config = dict(
    num_hidden_layers=8,
    num_attention_heads=6,
    head_dim=64,
    intermediate_size=1536,
    norm='layernorm',
    positions='learned',
    tie_word_embeddings=True,
    learning_rate=0.0105,
    beta1=0.95,
    max_grad_norm=2.0,
    max_seq_len=1024,
    train_tokens=555700000,
)
MLP neurons of a small language model. Each row is named by its layer, matrix (up: input weights) and neuron, and shows model dimensions 0-127. Each number is 128 + 32 x the weight over its row's rms, rounded and kept within 0 to 255. Numbers have three digits each.
A block is one neuron, or neurons of one layer that tend to fire together. After each block is what it responds to, as a language model described it from the Wikipedia text at the highest values.

L3.up45:117088041125141133153081122130218127125163142175101133141114019129145133151113137149114126122121169105125102154133140161094159148157127108098148090116140182112149115116125134059136165160107049178089141104113141173160085118176094115151088134178154096162123119081108127172079149089105064197166112153086145133078124126144096098104119120145171107109088160161097087189143144133142119202089
L3.up50:147155146165102064155103117136098091120127124161060125193108161162108155132198120071176126177137107138113074170080138147140181101118130114146109117156151138112147122136097160151133121123125140158120141175114094144080170130131128156183112100118140124090112087149111135181178135116182074176093127137101106089070130138093100085059148176176142078151132152187128153169138219142188124093180
L3.up263:080185135132136085167112094126169206118119051104121141147123148181100092119168163161068163149160162094116119137111204137116112133128122100138103191158128127119143108103142164114140112156139125186158197113088117082131146148133096140083117150142154143151147120136159146153136125118124075161164100101124122176122091116155089132140109155154100138137141116139125102088092178137121106100171
L3.up626:104150163121108056084098171035065130127140099174145113100182087146071111135126127127162143122079154100104124118145114127143084177108089136115148124110125147167110130141085087134195133156162123131136116141060128105149111134124084117111119153152101181110128060131126122094158141138085118180146125083131169126093107154123121114141098117131151159120113125082231151114171187131153100106120
L3.up907:136126155158148154129126129099068091138152084097126136133180163134120158113134159149190139055111141122128118161122103163080111177130138154173135158155151163146138127229144135154091090115121092084146126074128056180168124068153114071174116091124180120073179161097150147174099146183135121084169120104099180121129119162100105105091072141115099134129097138181109110111153152162147101089154
L3.up1116:198139083152151147100150142117164152144124075096149114121120088174172113136158156123187127133125114141155119200175071106141156117155118168188175112144096126092129125190105084164134116164169091157133149087118104190089125077115143146156174082108126146102156109101109207102135142128127122130109112118095106162102168114106135096111184139132176211135145128096205159120151147144138120097150
L3.up1282:150114114108122121178119145155156121081082176082176125092159146108097176106151132129200183178105139093139130135060104154123105084171090198117202099113090095103123133146124182150121109105159111146139185123084102161049177090078155179070158185163144146099137114127068159124079124184143134158169115086154122173121076111149083150119171119084149170104156144159112126105170197108073092150132
L3.up1507:169134112141146109112121134154099197137100136162160125128187130126112095109146182160149142124158173201114137116128142139139124180074146174108146077112129176127146153215114180154102127150135138100106173090129077030104086146082057143152150135133091115049125142144111149120143177115130088114201094125095164118105162143089140183140124162155147159094135170098203117105113156172144150147158
Responds to: Section and table structure. Fires on structural tokens in Wikipedia markup: table separator runs like |---|---|, section heading words after == or a blank line (History, Biography, Taxonomy), and infobox labels like Career information.

L3.up6:134175135174074145104114146173140110081150116081141162118097132174183122170138146083168084155127091112152124166144114153144102128124144120141088136109104164096128101105085169131172100100148085045088131119104148163150133138137174068160140190135101102147179093127106162136175080095148096081142138115112113125088120062116110154096140100089124112149093137213110054106184078153133121109134
L3.up47:179164144076153109193126086168138131111120063178089099104121123081147179095188082106109185100165093145117133150179103095131112125158131127151201090119121126115096088146071108130143057137110144177161115083137125165124120147086199184180141113175094122104143085082093200154118180130161143049117121152150101140099164107131086175138122146156125079151191098190075120194150082102124117076110
L3.up275:129105128104077164100126130177163196125125085095130111109138129161082088197136171122156158108116158077121146180155177094167165150084124151109187085197116098105098118114070142147116133144102112186099139172110095113119139113153150092110174138198159073094138155159145141134150091118149104102097126182108106149176083137133116124095148091129134170123126148190134161084092064113118171067105
L3.up925:139201098112141125169026104157188126117176082097107121163156057122158157160146146131123200145183118123136140143130152117155197067113146183155132124138073145105183143146121134139095112174094199107106165153113114140108111062115128165099122163111164136079112139131140143089178132146143139106123074090190125131157144093166116125170076132130157187167107101133101141120110060138098101112174
L3.up1119:140185130110081158089122116138088153153085102185139135138073147103140139108163139115138126154058091141142096165175116153119142183096150098111154121146080133105146175138107169118120087146120134123122145129118208133175173156144135084181066098144117083117091161140106139089110062141097125076179172087127128129179126102094063076125106126148090133137098095187164137134129096173122144143084
L3.up1124:141111125104205128125143129153101168106110095099132160169163088165185074129138169176079102124175153154080146148124106123152148143100125132108117111159108122122127099117096094131135125123107160153133156129148095120133102179168129054098068117168125077142121155131168101158126087084156116148202054087161189089133078112132114154144144133143121061117100169153134125142136137127141146108154
L3.up1238:195123170110147101098069089101140150154171102093106159130098130105156149108132073152076215158106105083134142156147152098148140150109130139115080100097099135129143108162121133094133114176129105161109109104075199118126123106090139115051106126142097066113164155191117147173186126096170147111165112100117149080182139104148105189124136161127158137155096117166121118089150115093061144092123
L3.up1410:169127135142123123069128165137166120117091061102106187136152155171181123084132176090145110147094143126138183223161144132149140136086122104103127152120097121053082096106087133114204100105107129099171090095139110136159117113141144047125098105184070115154081150142159145147161111136098140097132096149145092111158120107124125147120154067127162105089140142186127152149163055163080174146131
Responds to: Plural noun endings. Plural nouns or a split-off plural -s after quantifiers such as several, two, various, both, e.g. squadrons, matches, parts; also adverbs after was, e.g. also, often.

L2.up32:113081163117118137140142184137138170103114096087135094098143076118116133115119141109130114084078136132140136145166145060167178139083175140137122148098134128096079154166098135121119121160131141115169123165104109176130094141138096104161129110185075065081107121094109121149161085132165110173097125167131101108188125124139141191159146103126112056178147185161132101110119108146137121088119
Responds to: Plural noun endings. Plural suffixes such as s, es, ins and whole plural nouns closing a noun phrase, as in floodplains, pressure vessels, flight-sim games, twins.

L2.up1527:211111048094063123199114061098137153183124168148157155126131128133079148119153181140105155134096135155147179138127109113199126173116143101053132157131119128134095119185144160144100163119084141129124134057113125141145169100120103073116147070120142084130129100123103121120112127116103112148108131174162186175127131149150107104121104124146114126115166107141123130160143171157109065098140
Responds to: Wikipedia headings and table headers. Tokens inside section titles and table header rows, e.g. Track listing, == closers, Pld, Apps, and |---| separator cells.

L5.up339:196114125111137097180141185172138165171174073104138105113132127151116100131127126117114135129137101162140108138100101128116106094147131163134118079107147162210161107170133169151076165084104124111074207113112202153125142144160121108159133181099127139135127169122116106157121122109059120212096132095150140104216073163078094136072087187139084092170170138050145106135172153155182145112087
L5.up514:134084068125126210155160149134120106124173084139107124137142121132116154125142110127139102143124135122131140121079131124168175106174136112155149180139144139132154089144123088122145083109111233114194084113149112137129140098122116097095134148093144111157128128177135112176164147147135091201140138152108174089115154127111160115110092176136136116163122119185154138101105116135131194101115
L5.up606:095121134115132126085160137202127134118128052126109122089101182110093073127099155099099117083184139124083108113124157100121115095162060102153041108122121089191127109145093139163141139131134186123138095120132083067130091145160055115121157136089106110164168081089136175087188120120136100158157126121115155128133119117143140089142197124098210170110112127129130163105121164160139141107107
L5.up1114:054121150094135156114118116152082201140074100071112148143165102145083099181086110156099140108111156137135122103119059087115083116139085165121114093153163114134128171123139052166150171108120083142122185153095104108114150155083166076128133125111141110108148112095100170092120184106110107246112104147076119113109164149101107087137131103129155188142137146141107158098184143083130105076123
L5.up1170:131126134089130109148124147145131154141118153105147134142218110121134201131138157110104108133111127162129118133073143168119195173123083144066127126101126208169156149161156199194168134142113150150164140178128093091187122144118106101132162111117149075116122129077142143175182166123158078192131130063035153098141114130114142108090133140117160162121095127187139155065170138154127155066111
L5.up1254:159169074125087140122074191180168155099135142121088136126169165094078109117126146111118179071125122106086115154072152127141174152116132121248054170134134136154079171112127088125123106175141117090118078172168177090180095157173118105119105152163080123099142130151095141164131100118133073130133114122083118095131111091111152132121076161176102159128153125171193131114086167117145173122133
L5.up1367:113132048106086173148096131165161134142114077126124124077096122138093147184152145118127162099126133126087130078113187054103101118098146074154172108126124132159105163090123127122164120168095208120119187146155076055118087147141072094107175127100111097150163118071136143169106094160209089134119090063119220159096160115133124156153100152122146148100128136126121092193157107171149139097114
L5.up1463:121119135159122083149150127056176149155092000188127119158134100127105114101094215115103180093123105087122042063100098158070162144158133124172151082144131120183116074068212133093178167100085146152159140166182184108094167126106109170084121132098143101084115144092125084131146119106101063125127156114093086126137123161103136127171143140151175141087183120163204051111090178117061130159174
Responds to: Table column headers. Column-header words in wiki tables (Party, Lane, Medal, Pos., Number), plus infobox field names after a dash such as Formula, Members.

L5.up44:120126102105108146135135092151123144107177175141119140110188115088064136147154152149110075170124168174160138087162094132094168085131138120126179151103102106102149073072121110107103136146075182114160119124101084152143091070138140101144089144134185149132130080114134178115127174173151079166112145150158136118100117067141176173103151128126165105112118125150083082154177153163097111093140
L5.up368:113136076102159103169151167158138142116156164053195149136115135149034105146107144176074123121173125139155096158125105124115091071096120141118135121151140155134110089168165113065066109101113210198135118166151126141147126150117074105085141137141054037105091103142146160111159151159154116195147167133096146134136095169094127116118156133124107138171171063179116120134169075097118147082098
L5.up497:088123134128125135191100166168133049166133118119166163083108067130097119137162096101123119128116143133150183223157099158126189208131163167135177137114203137081167062127152092106115104149118144141178184113129074099108166138200089112119178067190107080108200164118196118184136103118139128108131146164066120118140100150107065120145099102132121102134095141141115091133147101145115093099124
L5.up573:135087172122158064130128071142146158092131077118164181085185124132115114117158157156141136094121136133127162189147173091099158169073161143087142174112082083112128116162129168112150119083154178128141183159176122088115150139169121116109059112145148111098156136152185106170158091088149118104147145111137112126185111102151103095145166147123148018114122147129138107148121162116064147089127
L5.up618:192158082176090095157103127169154119112104088083157101123150115127152165138086131114091161110100151130090227172137174107163128111104146098084140150132021127082087119170116136084114164160107113153122135100166115144104145108155151132124166130164070142116176189100155097157152083138150081111111162093134120073120124106189082166097148139159148107098125127069150193119115102167120110130154
L5.up662:158117107134110123130139136101115137182098063111226124078129138118125121068140106179091080158093128138121117158162100184176150145132109184149118086131100139113121122068094136104105145135111174144113151102144114128146191135099131107067169030176159089135131086158154158109171167143126119109171117138100147156161178138117119100105169105136125082147105135183093163109148105069136100143147
L5.up885:109099105126119087114123129115093158108127093124196116071142107178090135206141123109162075139156147131132134102179079121127157109105170137176135110124153122112135107095119161130138139099171189140089144116113074102174135155142125142127143174189111116043157117194175145143182143062114096124157165099057148135164163148113126160106152105114169067097124122148136177166125176119137110144128
L5.up930:146139123115113125133157112138186135094160073097167126115159128140131140140168138104101115081114165149132151232137081159142123110136157152173169120141201144081176108126126172088116095174112146175172147105166117147126125116116077148153164117198102122111120094157151202115142137142142146135068118140122193112101106161190129138177155119103142108186123174080109162146121117140128130147109
Responds to: Plural noun endings. Plural noun tokens, mostly the final "s", often after numbers or quantifiers, as in several accidents, nine lanterns, six designs.

L3.up247:142121102153130136129170152132081154109106174157185132151154171110118095138109225120074106105144164172158128222116117145163134128158107143103132111194125082086155140124097088130157146132158114102131120110102119191121086144117132079122165114092139121111208119141090082166073103104130125135140185158106141117163101077067129154135136189111154179137130129103086129125089117101152059131120
L3.up280:088149112150058150131102158157177139181092160140202197152162167108111094160142138084116128147166086134156178125116120139121100135170128127142123086177143089092144147212082149132127083095157122101110100200117121121121157128137151156142174109091168085106204120180066169133094150117146113133135128106180122142101140119151093146141095115114117146101132116141087093090140131103158104142113
L3.up428:077185152126085108117136172165138194190144111107157163160143133145125098081132125094164126146140105135136119148097136153145163083122144104111118134121156097123136157104114107116182104086098162129131108163164134153143080127137144025138113148104077160111099110155135103150136180123049148063099131145139160128174152134053127166092120092154120105173080125151077111122132103125141124143134
L3.up504:108083083144055102105100149127137095151108067110170089136174171163120104129088184130155162119094114140091185145131073099093106117085143077202162181134058100116134128132084130077103109162033156128214113152162143170111155190153129119140116117123135123101114150204134115120126111152124131034121182083100176107120152116110138193171151145138136162151154103117121094158090143119151147131128
L3.up739:105135118128109112083175102155113116118091071095164144163136147120119150117073135109060130127133100107152208149068093069190100059110149094112159120157076135067082119193124125131186147122068182095170108167143145143081137121082077059147068113124074166149126134159167140072101161166112128144099128124122135125094202099133135180097122121142127121090121093119094112104107063184174131140215
L3.up1056:165067100073106119155097158138103089159111108165135129134169179167098091103131188120188228071165101130142187157101106133149095089166142096119214129150144090128142127134133152134188098079103124136138123133148090132144134177092106135122153106072139118125137142134125144119156142138099142155083139130107135154138110161113119163137128097136151105111202102170127091111129212105154102114161
L3.up1091:120110110135121124134130116150126137136137070165141099051141168134147094109133145118169132127099177081061157182144116084141165151117076203052125167113119066152180130102114117128181107223124182123105115131167128124115092173105112143165124109144111129109145125103119091157152105131094124111106087224088154166143115070114110099197139121131149185131149129128138143047158110150130129134205
L3.up1357:149138098110082134165167123101119198056133169159141154153153115130166116134122131088151125138125107170115148198136031082129082108128107119112167111099149099090170129104192136109155151155141141137137103087132154189102113096045129148136080133160130113169205091089142137110091118146140128126171138132093221107127198108125141121128138083145116096110066134192156142122111114156084110182108
Responds to: Compound-word hyphens, verbs after "to". Mostly hyphens joining compound words (cat-like, anti-Soviet, hip-hop, free-roam); also verbs after infinitive "to" (to make, to find, to defend).

L2.up1504:143105073116076130144151138143145109104068106101108110120154115153126132159141140159119204143148094089147151221104064109112082100106140111119157157149120197156120070110125148078097145082132073152125118153102113127194152180059120135128187132112094126139143128133102160168117065162113051153128172106145146187099142165079134147173069138194172069083141166096078127155147107108124112116137
Responds to: Compound-word hyphens. Hyphens, sometimes plain spaces, joining two words into one compound, as in hip-hop, twenty-eighth, stripped-back, half-aunt.

L5.up254:185105114078133146122135123120065036107108134123147121147131088139127142146092098144103185136151128137132151122144136078103106135142108176136123077137127145119131085153098212141127183145119130126154122105073118139111137116153127096074172076083115121123107172123147125107089063118102155175042139162077100143159094119158136175121114120116122127067131123134079128117058170100137144090135
L5.up337:159120113120129100177154127137119094128095087125144170123133134109158124118112193126134111156097086121117069106177137121133095151183158110135143169159120109105032095164088112121148145145134198168141080148147115134146163159103174102071168096122122149071096092088093112186145178142100105133136171126167118159200183168175152137101128128149134113076153122076131143153066145149219149133148
L5.up520:187177109182182141113115171096105102142089075083124179153130152147168107169086161197128136114075126164187158169108165166166113115141102162190122141122179113089114093109172102138083168135109145103120082156100142097080116208145120088097181095119076123104115110192175117127073125121105129122180161179143144127168121088158162173159136136163169153177120175101111055122136136116122110058185
L5.up523:179112113164153101099161169085136086157187067106143113221196135097132165166156117182109136124057117107148181132052108102101155090080072110167194171127076168109087109138160136086110089094143081073169092144117106161143176142160103106160086144096081095101125054142118088155113118118162154142154120124159210126091140138196153138114140109123153179180144193161098096171121114104137057151140
L5.up942:159106119137131120159124138115125178163097129063147077101133095158129162139065131162103151133077142151058164140121113096129117091136103155143109116107133112102163081147113173128097123122099157085160103089134082124070136104168136082086148132197103136142118110144114142172119138236163176169140157150158134159110111100139152155108176121114129142110153134113078099176081113114165107139115
L5.up947:104089075122163073143117136143145096121124124093134080118132135086180203121119107103083173141145175117147083145097087123165122190162092090148112171183118086067156126188117157084160048108149142150206120105068132145065165127118120101082170087118138162097095135181153089139124090131081071159096222104127087106094128099137102133110132143134129102077082149126088164099114163112167111112178
L5.up1364:080132170075130156094131164154092100098144157099158136185151040102125087123069156155125104149093143138122221138176124130121118144218142117100215134094167109128118085114139133066085116167097157129183120103137101132106153159056077137127124093105112166091115122107124158112092081143148122192148110155100186204128163108138180196107098120127101128062104130105137089120145139127131116150069
L5.up1385:158065166115178155111136140158134093165104093113082146129125119133154126124116229115145166078096125151122158110130133090187173177148137153108157160150097137086129090095125094167099120153134129107152085116158097110146145163090168136128164176066121149098108114146115110169114138044065155142183140182118158139169123166136096179172149154170157104160140138125143143156118104129113115080211
Responds to: Detached space before words. Standalone space, hyphen or quote tokens right after function words such as the, a, and, before a less common word, e.g. nearly wiped, and zealous, a shaken.